Weights of a small GPT-style language model, trained from scratch on English Wikipedia: 15 layers, 121M parameters.
MLP neurons of a small language model. Each row is named by its layer, matrix (down: output weights) and neuron, and shows model dimensions 160-415. Each number is 128 + 32 x the weight over its row's rms, rounded and kept within 0 to 255. Numbers have three digits each.
After each neuron's rows, "raises" lists the tokens whose logits its output raises most directly, leaving later layers aside.

L12.down2270:105099180130165092091150109093138088177156159130050163078168159178160129173102139150147111125055134166190120143114126134142119117093144129134116173022082155122150101179134169133138178133125137177132141180136118174186126117134152121120112151092106168109112143141132162095118123122172138111124142118198149148174174157151153109164111146115139120159118104179170102134111143106137157126076155151079111188157159141117065152128132123131098126127144116110131134104146165111186127107146147114177082144147143114145110116082172178119142091073125207125147086176108127183154154099167146096080099131106138146143134048238133148089131156091127140131090108137127145146101157145109158176070198164105203154155129106150118112116090151118142116112090102129092172177094132169073163142068134
raises: "v", "kin", "ye", "ko", "vo"

L12.down2971:124098159086089132141056113185130159142122110212145071162135099110129082145052134131147089155119153117134167157153128154105165102117160138097136132104143112129090147159088123121115164094169129149157147140128111058193055082139124155177115162097141147110101124092105162152142108087152150137116151140207078157097177137091113091142127145158134080122156096169087156101096124103121152087123122166123157118182136134172078141077144131136099194137141103177122107142053144151075107174116096172141169131071054147134084141086088112126156113149061166146113092117164145118181144137137122108121139104099111111169146161176144135210138125049112143160167111131076093137137052121095166078103126184151204073086109140142120087130077166087070147064118163115152118125127151140128152153141115
raises: "ris", " G", " g", "ares", "aria"

L12.down2057:168192061152145060145124137131144079130120114141109159148143111173124137099134121165167103020090092114103184156111068127092109168125103141107160130099145094154102113227094131166174160146139116153138124160086082124116151074144154148086093125085104136135107153093139093177121113142149200119089173102080115072149156083114085113064116127144159134115131164171109135180183111090094149112162097172170104181094126099079179089138102122124124151114115135097103126101111120131165094129141115184081118107132133107137233184133155110070140102117119132100157158110146104125155160101090199158110133120122122159165192101159121107084158155134106097182173094105154126124125124079105088186108150096135110126145116055119192099167119150106126154130092147109151108091092147094104119163147081
raises: "age", "ider", "ide", "elf", "art"

L12.down576:212156132092087168182135081153169106152150080156117085174159093172130111091150102152122097142031158074124174103186095142138163129086101126146098114092130147174135151143121129133113214101171138135154156094107106117116107101185089111162125096184101150111137172104147164122137109128113106110152158127125106102093138118136145100107188148167096106123136145142152087149096100047159118096139144074109214147171092137121152134119141161130132159130137118140127095194089169144118087141119179100102058140157090132125122117170070168138082140100089108106135151137111110122068106142142111117167079192133173162056128106199158107131181128102114149150130128141168108143135142092097192121129136118118143128100103091102106157111158174173172097169134161170107162091126088164197151109139132
raises: "gh", " again", " others", " more", "cl"

L12.down711:157168134168147108104096142075122132130071107141115036159162083180090082163136109036107191117209057078096199078136196141147098183133128127128140134121129135115107084151155147163104151073120211149151120086147129125064131089196159128107121149142079111128125086070156099140111149126148138108089084134064098175122164166110140111177133099123101147105102130077130146115130131174076174111127087113151164104067108120165128197141146113146082146058143110121186102137083119102082136077118202135066111111154107122096135142151192155156115033057181110172093106101134169086081089154135093123150108129105140095150089086129179169166131083091141096134115093122102125131162135160127130133148132109135104145110152086132175203129191112124180140104115117139126132110150146101148147145084124
raises: " trial", "ke", "em", " tri", " =\n\n"

L12.down2398:180139044125080097145151170116105118093138120126167119156118132148100133140194111151109122143108170118110103120103120134130175123160153110150099164042105155117138113152135148132097139138112084165126168150118083126121109082145091144136091170163145162166060138188146066132078109074144121179064153178156158156130139140139128235049123138143155166139125135120111163098196124131188127124150097171133048091139104176134136140119124098138101101083073182139149104136071130129142085110151127167137107156156132137158151163133156085165163126105136109190146128146075147115158153128109139148096117085129200185072149111090090082068137135196077117157145100094105067117109169074175181160128124111153158127093148106150129060130164138133066138088139144134107086097063181133047092083133085
raises: "ously", "ally", "ently", "ically", "fully"

L12.down2462:106159095089090163076122162119110096177082135116121111108080177135162113140134107145084180112129131116078151129102137149120139104086167067132098144127154121120118086139149142157143118084102088137149136139129128163090124130092106145110133140102119114154105099095139111189113124130173128107123146082156156102099136047131143096169199111115150137162172169166095114089086121156107106064120114087145046042129176082104172081133097150162167132152152129145119167157125095133121169176135167100129192161132113159119108155146158118123110142188117162095060176096092148111182104146114086143151128141143160206143168091120064149108086115111076152129107090159094176189125137173148176095139134134090115062176092120099114163148086143218148124095182083118158095103135182209049158211097082
raises: "lets", "ies", "ces", "als", "ins"

L12.down2370:064119083157160152127104131140123166127137128116109130129101137125121128148152134160124124137105140090151146075061075073081063100111129128125149094090080058106159102142138127093118106164140160105122128094076209122045095194168089124176169108142089092122119137131111109140155142132131140122120112152127130090159120128184115097098133091123108155109140046126075154157141082075137083137199154127152154125091100136161125101139098095109087080157176117118104135120118123144148094155124123133110080143152114110160140155132120172102149118151133134126119236128063089096174144125144128110146172175175143125109164196095144109199120111102143165135130120085163153114187182156150080123092122098167071117178136102157167140152072123117116148116149121083091105088148140089112117108168154
raises: " on", " upon", " On", "che", "ators"

L12.down2192:096168167131156086097142091109136128113084164129140065141135178188095150076081085194103152159145185170110076154120050101148066114122089096131123159162113092198079134093109092153142100128134133159103094143159105190141061103114073136091134133126185146215113159137129109125122094103177148122110161114094100137106145160159111141125150184128075150060136122123130157150214199178103090138159122110137089155142155083106164101055197114160147175101112115045121130100130096133121102114117095117149138080172153116138146146186138154105119144087189141144114126076096098142066143104144102112106139117128106136131113130117117084106095124125156167167104158073174122091114142128099108154146137150120137120161172122101137206140090151182110125170073118111209157140103102121133117134117077
raises: "ed", "ued", "ide", "ider", "nel"

L12.down2503:101130096156087173118046194164141196141125110075167175157137206063143112102092086124139098113100138152112180106149100109132147229120184152140120166145112177120108096180131109167165140170145121077138163105146141123118130117128117114121078158121119169127160176103118115076126145082158144144068136143142120126157110132105127113094151126143146184131155116086112147165132130136122127176118110149139099117181192122211144131089149144109119134142132092174096185148151180098091142114133104171151098146116143142087127124142098124142132115139116127130112067091067118074086169175145156123100106153093236151095107103078082084193117095140101092104126168153134118129103125111090130113119097174086166101110120181188170157155171131094078103105091102167141173132129143152171170120174129
raises: "ream", "ad", "ying", "ear", "rown"

L12.down2242:164083105143150155113175161173124129132119088123178156125149133139202104090131168097151134151160149154098094158073112132125123171167122157150134147106123118146096159145125161148167156143065121107154103117091121131138112117190116180123141127109164124070133081133087136090168159050109122154111136104115140086126088157132092114183127081110089157141122158129094186187150080121036109104156162109168175138092160092168126216099139168131196129152121147169199107135158067125113138096136141180175138115145067126120128108150153073180121140136132170124107088160139107131118085121141109163082191101107155115087127078050112150203131115097129096153080170117184118101126081147093148095095150163125141139115098145151135133099250151079156145088139170135094147115124135126115167101196129
raises: "sp", "ark", "aine", "rel", "inning"

L12.down2426:169133163112122188145121090059097141068112165084133123157141144115175130148107180082106113096152109111081122124112180144108098153099096096072112162145158126100168073191106105113107208081041185177031178154075127110131121161155089154103158153134115102132123133150165185125074117117131107130142162220110141173162096132105145151094135133096114157143088162176126144106124134141112148136158127163110175137084138128080121170224119124101165101101121189112069108151108144184095093148073156121065149127166122118120189126118167177166121139122122118089152127130093126171074158050170112103128078177166155131170165089137160165090107150095113115150105103076111126121088148117076127128122118084185124130132076167105134131117114112126090126183080115197130140112120100109143148123128157
raises: "is", "ato", "es", "e", "ual"

L12.down1013:144144163157106075060158144196153100136142169090162080147201109209063149146134116139138161106092065161174131073182123120101096207129166155160117154139171117120145119112214153074157127124151116173084130155076110127166050139156079139111160150103102092142069114141170109134173079110123107097136095197143094139133117117105129103155095141126137197143185155141123109145146169082132122106092166110128123151167183045117137125138116146128089119145136149110158125150147077163158103094145134125118209189062160137074106214152097153115147160177170119140134163142141154083137106121145133136133113085129105149102172163154136118126113121128152092110150108156202110092145129127110100098093217128130162082097142175129096137059117077120133129181114107175151132171107090116078141221115138
raises: " years", " days", " months", " weeks", " minutes"

L12.down3026:160093126187171106105128163118148091130149160093117147166098126134129119098125105104128126144067132110165151145120101074122155162198119101160125147123084140144169150108170116167086176203167105105087145140110121143153109223106122148123149074179127143100116123132106083067125120120122098093120149144173161223133140138113120124115129178136162117144089145169131092101137081129115133157096110181094050130153166157077109135110185135114131130184163152159132146107097146181104121148120114138124117136134111121101107132195185129171127126097145061130113134136121104126109113123114134142166127155151132135119159095208048119135113153153080116085102162115125134176082153106166124089150141140137130119105146090118158118152093119162126141094118062141120146137149192133111086160141164
raises: "ko", "pp", "k", "kin", "ki"

L12.down2420:069197159123132078108179136124125118158136102166133065114114148191177171115088180136142159113137132141112079105147175142130119111165156131137089165091123185135107119157101117201122138112170113173131111125108140124081129142127129113177157122156112134111137185080127152150116156176115193149124112147138121122140166146208117112104126118166099156123182132189118115139151158174124152152177146100099136129160140152126133131099183089180068106176165195156178084163164077093068097142185077128108140131169151158114132122101106108151153105122114151132159208068057067056128142126174108121087121136121192116089169129119084118180156119080164065129099167137165131138113118134113075177147118119185139139193146172163074096126220106126173135131088182184131154107105139026150156099075130
raises: "ille", "he", "pen", "ant", "ind"

L12.down2084:129129148160101161115145106113108119100198188077184162110092113170177174085111134177183125122101074116101152152122093126119154172175136071129117100117083092128083155146129079160121116111128187190107122059111131161161093173103104167100118170109165136138115109104141112123138128122125105115179108182108147142167105135163107185135109122058196176135125077186112112109156125115098125111092129148138096121146128089108094104173120120142147157046172179162113141121096124147124083200151114076146118138159178112085092182177104078101120146116169101170184082106080175131155163130201119115070144180088130103129126142195134066166170133151099105128140065134097095146164148150192148118079098112142118141067180076154134069118124160175160179129152150141131128127107152150144121114089168
raises: "on", "ary", "end", "ec", "ons"

L12.down1538:112170129113062155099154122188118113096133084158147143105091154172099149139093217119124094118147083169128126129136061147151121181154099110069042144122081068120132106162156074066082116163138192151125089090124153126139142169143124153138121172106129087076116121138155133241197142191120108135121147124160113087135142133148097105114162168150114174172131176103054116128102111141167098137100149149157091126187137106063167105103101159100115122134146138146182153091141146151130127100181091165113140149182139153107164089136121161136168098147133100098114176109139082123070112086147150145079073089143157128166110092202132136125102130124116090125028140064130107142131040092090122110160115123107068105134127127142128107169184163116115132132196122139118081111166136137137121170128168
raises: "ine", "t", "erman", "sey", " guest"

L12.down2601:101118106075099120169103139099130111122084105122123136102130119145150091148080076099139092110122140170100118131146128088063138120122126186113157167135103192123126144117119124134132126112080145163049110095136161098156092132174076145169162166091109150172164122126186146159096130081096078133117136123072073129053138125110098178135108058134086096093138112120180141115084153122136113151167135132148127121084068104145083061165150122095145137147109100157119112130098122164174071109155139150144097105143158088096082159145092101114141164115159100232105195183130125099125083086119185154116102119107069098086148120187097082114140131116149096180130098137126130072084138102175088181093093112111114159202132136076144148106107139107137129104158100198152125096065116099120103098125161
raises: "-in", "-f", "-of", "-n", "-sh"

L12.down794:128108137121129067098113091124088155105097177171102169133101102120094172090079155103104113126106110141146108099144130156121142123148152120134109138115103093168139142099126126165117149177103110132106176096137142132107168095129113078096147104084148169117129130227101126088135092122154141164126168106093138083180170136136127139105145145169122130144100102080151096098141117153138132156124142147159144099166135146138157135144087066122123124074163117157054147096128095103153114132073180173081129080142118101162114144101101126097168070132168175129065111118149109164145106158099091102145107115165188117110168112153171054119075151071126062124112139121144192125059172088127180182120118166183122234141142098133158093160079060144093101103111086105116107095154084202078137121084104
raises: "iction", "ict", "ks", "esc", "icted"

L12.down2132:088081047111118083093171109138189139098136157111136181130100148153166085142123097118138153113124142077134093088118143141131133177154174109119076146155130131142159171195161139140168214160107089096124172107125096125054173120130111149169075151052163165096107117185093097126092133152131099143195155149145121151103121125108162100130144123129063107099144099173107124112135077143187124121097141152071165121109108150123091115153171109128151109132159187115205102158194124190137074169114120113147088098089167090131162139120109108136132129160155104086061150125097137108149114100115180183078096132118181122089073117111134159128152196120148121115063101092074197103106128084067131125082091119186154130119148113183126085124120136125089138096137135118142120137147112101124080187139099
raises: "ips", "ip", "ipl", "ret", "iber"

L12.down2708:073158145139130114133148067144170073103156137141179194164143136104088099132113121139186138093126157143128117134173119137132106143154123127134177085152086094158138098141068077168094128142167153092130127176120100190135209124168177132142101103107135126135113133128115107158163107152087092157099117086128156173157166195152152099100192136125088098104139171173116170192165211131152111117142171136186175159116173138161084096121117114154144095086131129117169127135141122111157109099113132152112115075148142143165122107118132088111087143121123124088107105120168085129110169191097075088109177129108187167088186179113148133113121188125113118181137147103128195153198091139115153132086134100105126098153138088127122086097116152217169064089127108173158169169118095130101134195140117
raises: "imes", "ards", "rim", "ours", ")===\n"

L12.down991:139161143101088113143196119141097086095119159167181139127160136054159100106142150198120121058143119121131129179126125206116158106165139147160135153110143158140101113096171105185149136138116134122124101130150131139093143095168158138055184093103092121086097072098117110094131170094186144080143108110124199139152116102120038100127062197132128127158115087156154133149138131088084110154160153100116177148116118156107126103133115128113073164104128160143109155117211087111129133156160132134092154127192134143104101144152140153148134142172114082118165165099150163117129162112144161106100086110138079077133113110115148141116125129065129179139124156123071162102169099118149155108089120099145103078181110149087098089102162128111188093145130135092112159113101140115144101148117139
raises: " husband", " father", " wife", " mother", " son"

L12.down1616:124073094069101148153126082146161105130171126090111151129091115083184098156132082133107108133082085088133062133106102114134069189158152086125150112145028143161104140137152117208071095132199146099132106120108163112208159084178158114087109106113109193143079208166080138091121119167104074099117145153066153076188085138095128106105135134146159184108018134185165088077130148129117162143150060143113161163119142147134112125152175102182106155084088112099131122113144133119135113103079149145093134178147119108133168127103160130123178133163171109142128126118106125117101164151111106145181120119150112158176111159101131158097153086133125155158082159177163117103104116139117193127144146158149084072117107091112123105159157160123073145116141166116092118125177083122074136143136101
raises: " Succeeded", "ized", " N", "oring", " Preceded"

L12.down1399:151155118141070140122143127137098130117110198095082126126172103179024152155103118122117127106126134080137111123161089138120084203163092115129137129092068160125169097078100113198161149131116108123200121098133091153130151111141110154186153148163090128175177143154086140133154145141156119080121106124147160158129141102067078103056092124077165171112131138147112141113120163128113133154175116074141139151146084112155124121098148129160154147097140133111112172147051162222161103168162088111098060180137107196086155131110098111130122068148123138142128211070106157120056128099144144144145147143198076146211083088181129177118112113126126140161111149106097114073137157140108148091137159184088165173124206155115120129106193072112120206161140121112144143104120117090125170171150130
raises: " success", " qu", " em", " wife", "Q"

L12.down260:144149118129145155051142109130131161123108136135116120135108117159094140134133130139096045190105111118199129137126113094149140187131109108134155105135123117199116179170131119117128178073118121135151129126095158133102113128117182122098112120106138125123065147110144136138085142123115146209118126131135144168117145163118093171141131117158092121112144128141125113150098178126138143095132131144143154136111090175134094101148095142130166139125072157142157144132058141200150101108148159088173144119166129171136149104156175082153146153085119114079168121163152122155116116106151160181116200115075069145111058111117134134115146171122108136104112147129134153180098155082129092066118111175096141169126156161125108104129111097152144110118160159121145102129068117106113145139164086
raises: " matter", " nature", " time", "by", " others"

L12.down322:116130144172139176116097124093129138125166149099056134138158167161129149169142115189093141086072121095172107111158102109072088136155104090153154122137137097100178139100149150170097116104096126183113199187126134129111137132159113083156134157142165068118137122096119125147143116178223101076151167115117149136103102100162172164131115145136108126060091091157144134105133178115164133108122094163150080142171143119152142156130070121105140101143152119089152198176137049125075103127141111164122183117151100168133127156119128134122130099128140102089135201136139124150169154132077137162106177123079056112159178116122112086120187114113088144143180141122118101147130136163094099106143127132125163143124143148129147125098106125167116177079102090098139095126142108128127106148082141
raises: " future", " present", " course", " years", " months"

L12.down1385:169193066132138132089126196108132137133147102153123076182152087079140185166159052136103081118072138119129127111123085103132129141144163142133113177084143123140153180079109155113149112072127150181094134116061055181126132131131200165135120115156144126145152107140131156114099187127109123129096159097147152080096150131122152147198146094116110149152150094119078152163085193166132107164191078167198105096098202134132101110113152098072078141158068124106143123094104175132103124128127106203155094187129140169114101157135142124169130150148138147106120162175129124089097100149091201125177111160128052132126122083138133113137116117122146126156113137167090124183161176148139134116144106122124084136151170086117128126119130059173072139158111200104142092130114072169136138140172188
raises: " term", " one", " ten", " four", " two"

L12.down3031:144174110126147148146086052140111158191139156100174126142143161134119120091142170135125108125132110148108120100114090158152115177102112161130154142144145102098145105129198152154112126159114095117082069108114134179155093154133140156128180086163178156042152141170123140124142168099149105119141102170136086101192072133109179154158178114107113220159144111126111131099116129146073190162097136099060141186122086133090215141147135162110127144161099092092220120156103125112089152167095149131104131179146095138109089108117126127115152106065116116111146175145158147097147117125189190164151160164130061123137161068046134161199145146174153084064122112113138184094161147094177100118195037125119145134096129091106068112171154066149103138157169111155115084119119094177130139172142069
raises: " another", " a", " one", " an", " others"

L12.down790:086113150088151039097139124129144123084106083103169085108085135138138120113150066141130147067111179163102046177106142064124168179149140166190184129139087064131067115149091118161115109170139175039065087137125054140111151091100139092157152138154149067085128162158110110092163095123130130103105159120154140113125226114116090093203173100161157075141105109110097130147128105127143111088131145146118071102137165121112145145156130148100138114190151077124147100147137108166127163141140108182185181153135083064141070125059132122153103088139161079156142122128166055136093117142161167170097106130138189107064119050055136132092155080146085122176161140127122143096100090094094141152162150206112188094115137176165088113131141157104156125140114165080124157137128124147070120136157138
raises: "uc", "rest", "ynasty", "orn", "va"

L12.down2993:128096124100127098137111130166150121126089040196091109156177137111137156132101161137093099132074093149147064122186127129133125081122118147110116155148142143108081205100106125075185138209135124184129157132171070165152093115144134089099107123125170165113181116101140083139117182072154130068164144125122112165106130136111107136121155094101050107109139077066119133108106158175096117131148114102079174096116192152217175159098161123146133168164114135115153132093134154155132134149139132088095148126142176104131128121162092094128126094110188147094141074133074188111092121103088107195124166104137196118155127050165082098104162082106139095133167139093127137124129085141149112136139106113108121139126176126113111154176120171159156152095162115056169158075161100114091129117175122
raises: "ode", "orth", "ences", "lines", "icted"

L12.down2272:072208160173105052132129140166171102086175157136088157163071124120107105150187116055129140061120138158136119163118091137143104136118159114155104118160089145142161161158153067069094105121127077132122148141126128095130188105092047166082101168103116115163092100177155105128156105112137106167100158120171102112098137123135110155103119073147130073150193084109141124105135141138091167155157078218117076158108148129108127100132138140099116149091149125102103075132135158077115083130127168121160145182137208149062180100132185084094107214113120084161100112096166161129142092140108104094144071113213082152141081164218137148136131101147152092144130129096111118192125189160105161109169117204130143125106059130142087150127128091168128109127143138138125106087140128165123112115018122
raises: "io", "o", " \"", "i", "e"

L12.down837:173164101185103143185113142162156087126114154138121162122103133102026097067141124110118071170098122097147101100112184040092136180160144121123073135127140172105101176110122075053153161117042128163179122114100106155155099108115162124171131157141106124140103096142160178091083115091157119129174140163156131136097131104108127136158170079153138134115115104140130094125135091140118156163190099132096102125159134136101132124089067146124112134113111102115138192096203154119096151152120112137133122134124115103069146116150150098129144105103110145110109175187135175142173099188200100074165146117132102126142135151123113151114112105203127081077099095079139121213177111154111152100108070177195102132109083156115150137121170137164113117135097126095149091198140126154161206135113145
raises: " station", "house", " Station", " centre", " plant"

L12.down2846:091103153100095151178134120161177125090111093142102161080097085144120116103150179146137154091141165126135061107141164106102116176128109146154110088171132120127084130105123110090122116116123151120097150161142137123163141131163036136125156160128111095115137153180162095133163099144125094194106111100048090116122062116125160123043063126178094075101098092095144178139104086115101072094097175115115165103058151176146145149137087105158176091194142086132103105121120099118099160137085118160122113108127151142121128165130157159112117175142171152149153135145101086120142115139140098154137200135163168063141129071090059061146189114061134132121065165150152114129143116130049090126166071148105185061169112156113144059089151191110138156092193164185159124097105146107127130116181104
raises: "ae", "ales", "ule", "uls", "ules"

L12.down553:087151128143114073096175104154156115141118111082090122063179152133144152160105133136130043142120082132077178171120125076212159181137147124167080140076130119217124132152166111109111153132124124087175119139115140096039187139104139086196068120137096175169116094132087131143125063143076111149128110112126130077106174154141166148090134134176188199123101141103122131104114120163081076094104089081137090102095129118076183109144101140138090182163177113160158115078129142148097097115134119144190148146116122127122140156124118173168073171121157109096167062201112127128136083123137106116168149123086037113076143102199110142155167072123155175130176126131094096152113136152131114151087098100143158107163139128099141134153126118160098132098106078096086111172155152144175095179171152
raises: " do", " del", " di", "cc", " de"

L12.down2364:176190162112089122125106116094148175117168140150117097133118115107128132104059155117099170075103135152135114161210129109096155150182099127211133113100118128086205144139159139111168158158168105196084145124088125088125154110129164115118115159119129144103131120131111091125137122189159109113130148107111101107168152179168138091153144211184096130123103138128146101130117089106099114112072117152109086140185096043105088234146090138087063081072155155137145133113140129037145088140128064144112167177126144098103150167120118117060125129089097188145141203140138129120112150135105119159201128163081107111150154124050114154106149102139147081078123135141130163172109129099094073092129114106129088169123097155109112177083070098167069119161123101123126180103183160053103143131132092
raises: " public", " general", " community", " aud", " market"

L12.down1347:096123094115115121138137176115116159103096110117131124167168144126166078092097135150134110179121162184089141161137106143117126143164059106146138113056135094100117086133141159117067099177140155152145143095096141140077105190148099095089135121117138127147135179145104162088112114091152152077120142175118107116150092117121146158164137147121109094157110122121123084103119094087150125110111128068164057098134107168100156183186076162166196103123146192162141137154093225159173161108101160121123069121100106164117115149197135092146118124146088115149188066145131128146136122153201149120057089136110000255107143134133168125140135115108134066148141087137146162124127101175149106098142103126050106115143146060107110050097180102105104149170110132095060142124151128099156124117127149
raises: "est", "pt", "vers", "xi", "ston"

L12.down565:121177116128101117059143157157134168108135137153134236107172138069138113192135159092115069128124154126127153146111135179123173125146127064077102124046134156096199122079130104172131145134065144109148123110138113184102137101132132138117146094152139127149036152119171163104125145100158139110104163079106092146078121126128135134155167119055109134153128163129169131133183070211148086172160139113160138131114121155156157153123099093099138141127117129175102131118202129130121073085106148158084068140134081125167105149138185095120116125148137135112143129139144091171148101128181118109114113118075036172103137102081144095095120153112116107171152055083134069091154136140119160157143079117154137149148095121113150052091159054136121100105101133078158121100141116146136146126136130
raises: " rest", " others", " other", " pred", " neighbour"

L12.down2154:071158171139083113098137110107176109105150192152140089237128152154092134119079099133113159134077146143118176144141185190159135110198128181132100169135090081122186138092127111147072174169107093110162123130102175138066079137070155078171133119177101087112156144090099051178134126133129097147155112154062104182126101176157121104145066127126077111113111102128111152140122120138161130096101149135134130169136111109077136134126171143084129124216153127108094110162117090142170129143101100139106116184147180149180150156165084153131115119166159132135156114082083152102076144119155087186151140151160088160126124166115167099088108051117071146102083115130116180158136137120187052171096120147141096059173148181094099105140122163144090145134131076129086112167157104179129106115068100
raises: " third", " fourth", "enth", " second", " sixth"

L12.down2868:144136129135133150124158172146136046138147105104136150164128202093140150117084099084135131151119181137122128146163144099119076141154117128122076165114077110148152157131192100186130110164196145124151160184118090146114108135112116111083116092158141122105111140114113131111163117136101179073139132121172142175156159178161088158120105113153150135159159177100149128184112171125106134182071191130127129127129123129121118065076088115121135159066146119130064145131073121141043154127161137096109118119108120081179103100135116124182099142124162175108113167088120104189159222113123109141104112097107101078173153142126142150136131105137114173098066131136143046094090110080091150167194115155155145075112083123146127103075156120067123160123164098105125103116132146147112141090065046
raises: " interview", " di", " articles", " column", " prof"

L12.down212:139053119078118125143093109075150177091108114099065135083147098079169108160135082146069096093120122143166103168103113123119151199120138081099140152120106164074103116066130099119119065163168130119193149144130168181103155066105160167132091148127127179160096090101163103179132149153148118156141124142173161078104140111125119121124134159165160097124138121163165138126093134119138119147165115145107128128199107130126114075125144137102122116108128136140084176131101047164122123134129113116131188088144121114081120090103139147132094089094101130155133255086060160076139223149166183080097067126085053164110108136163143136100149116121160123176102120179146100153099145134171108155105169087121113069126096103110095135136090190113119120117154151116101161187117178231131137159101117
raises: " term", " word", " terms", " name", " title"

L12.down1457:189139161141138125131187106130089134121066152104130129108122139146084128145107113172087061120124018185129116142108112156067118189148130165097124116110159143163101128134176114147128133116152150143095116132140143169111166052157161167160180119092116142115146112141126135123099105139181122076176134130087054139181122144122134181102112175083162154158145133145135145123155071096126084137110133145097148161134070126132127126118141115123146129098077131128096106139134153123100144154158155151141172125136166114144126238098172112087105201150112142143133255131099136140102156255133120073144158113155036122078129199097135184096149120150126124142126144138157134143107141141144198153137123126100104121071134158148087086092109183125148088163113109058119182190098096169109085121099154
raises: " then", " later", " further", " thus", " even"

L12.down1436:120139092138134129123168131161156159124121122134158130114121164083081141139152114203108169141103090122156093120099096146154115127132141139145178066163087107122143144169131124084113128135157126167135155124058068150146137105121125109106159101114095212175150151071159128193206179141066148089124136139148186128099182103176133066144117097138088166140169142073180125170151098150104138118156142077159133123096209202132142116156155138129138126102109157100110129103172122119142102140123171104159155140151075151126177100126148165140131149141107103144179134120132099129098092096096128092130175098105213163110118108066138160159161138116073105137113092127175148118170223187108106191124122098131122129099158146111129146149082087121141112125164102107157153122164107123106134103131098
raises: "ender", "ij", "io", "icted", "eries"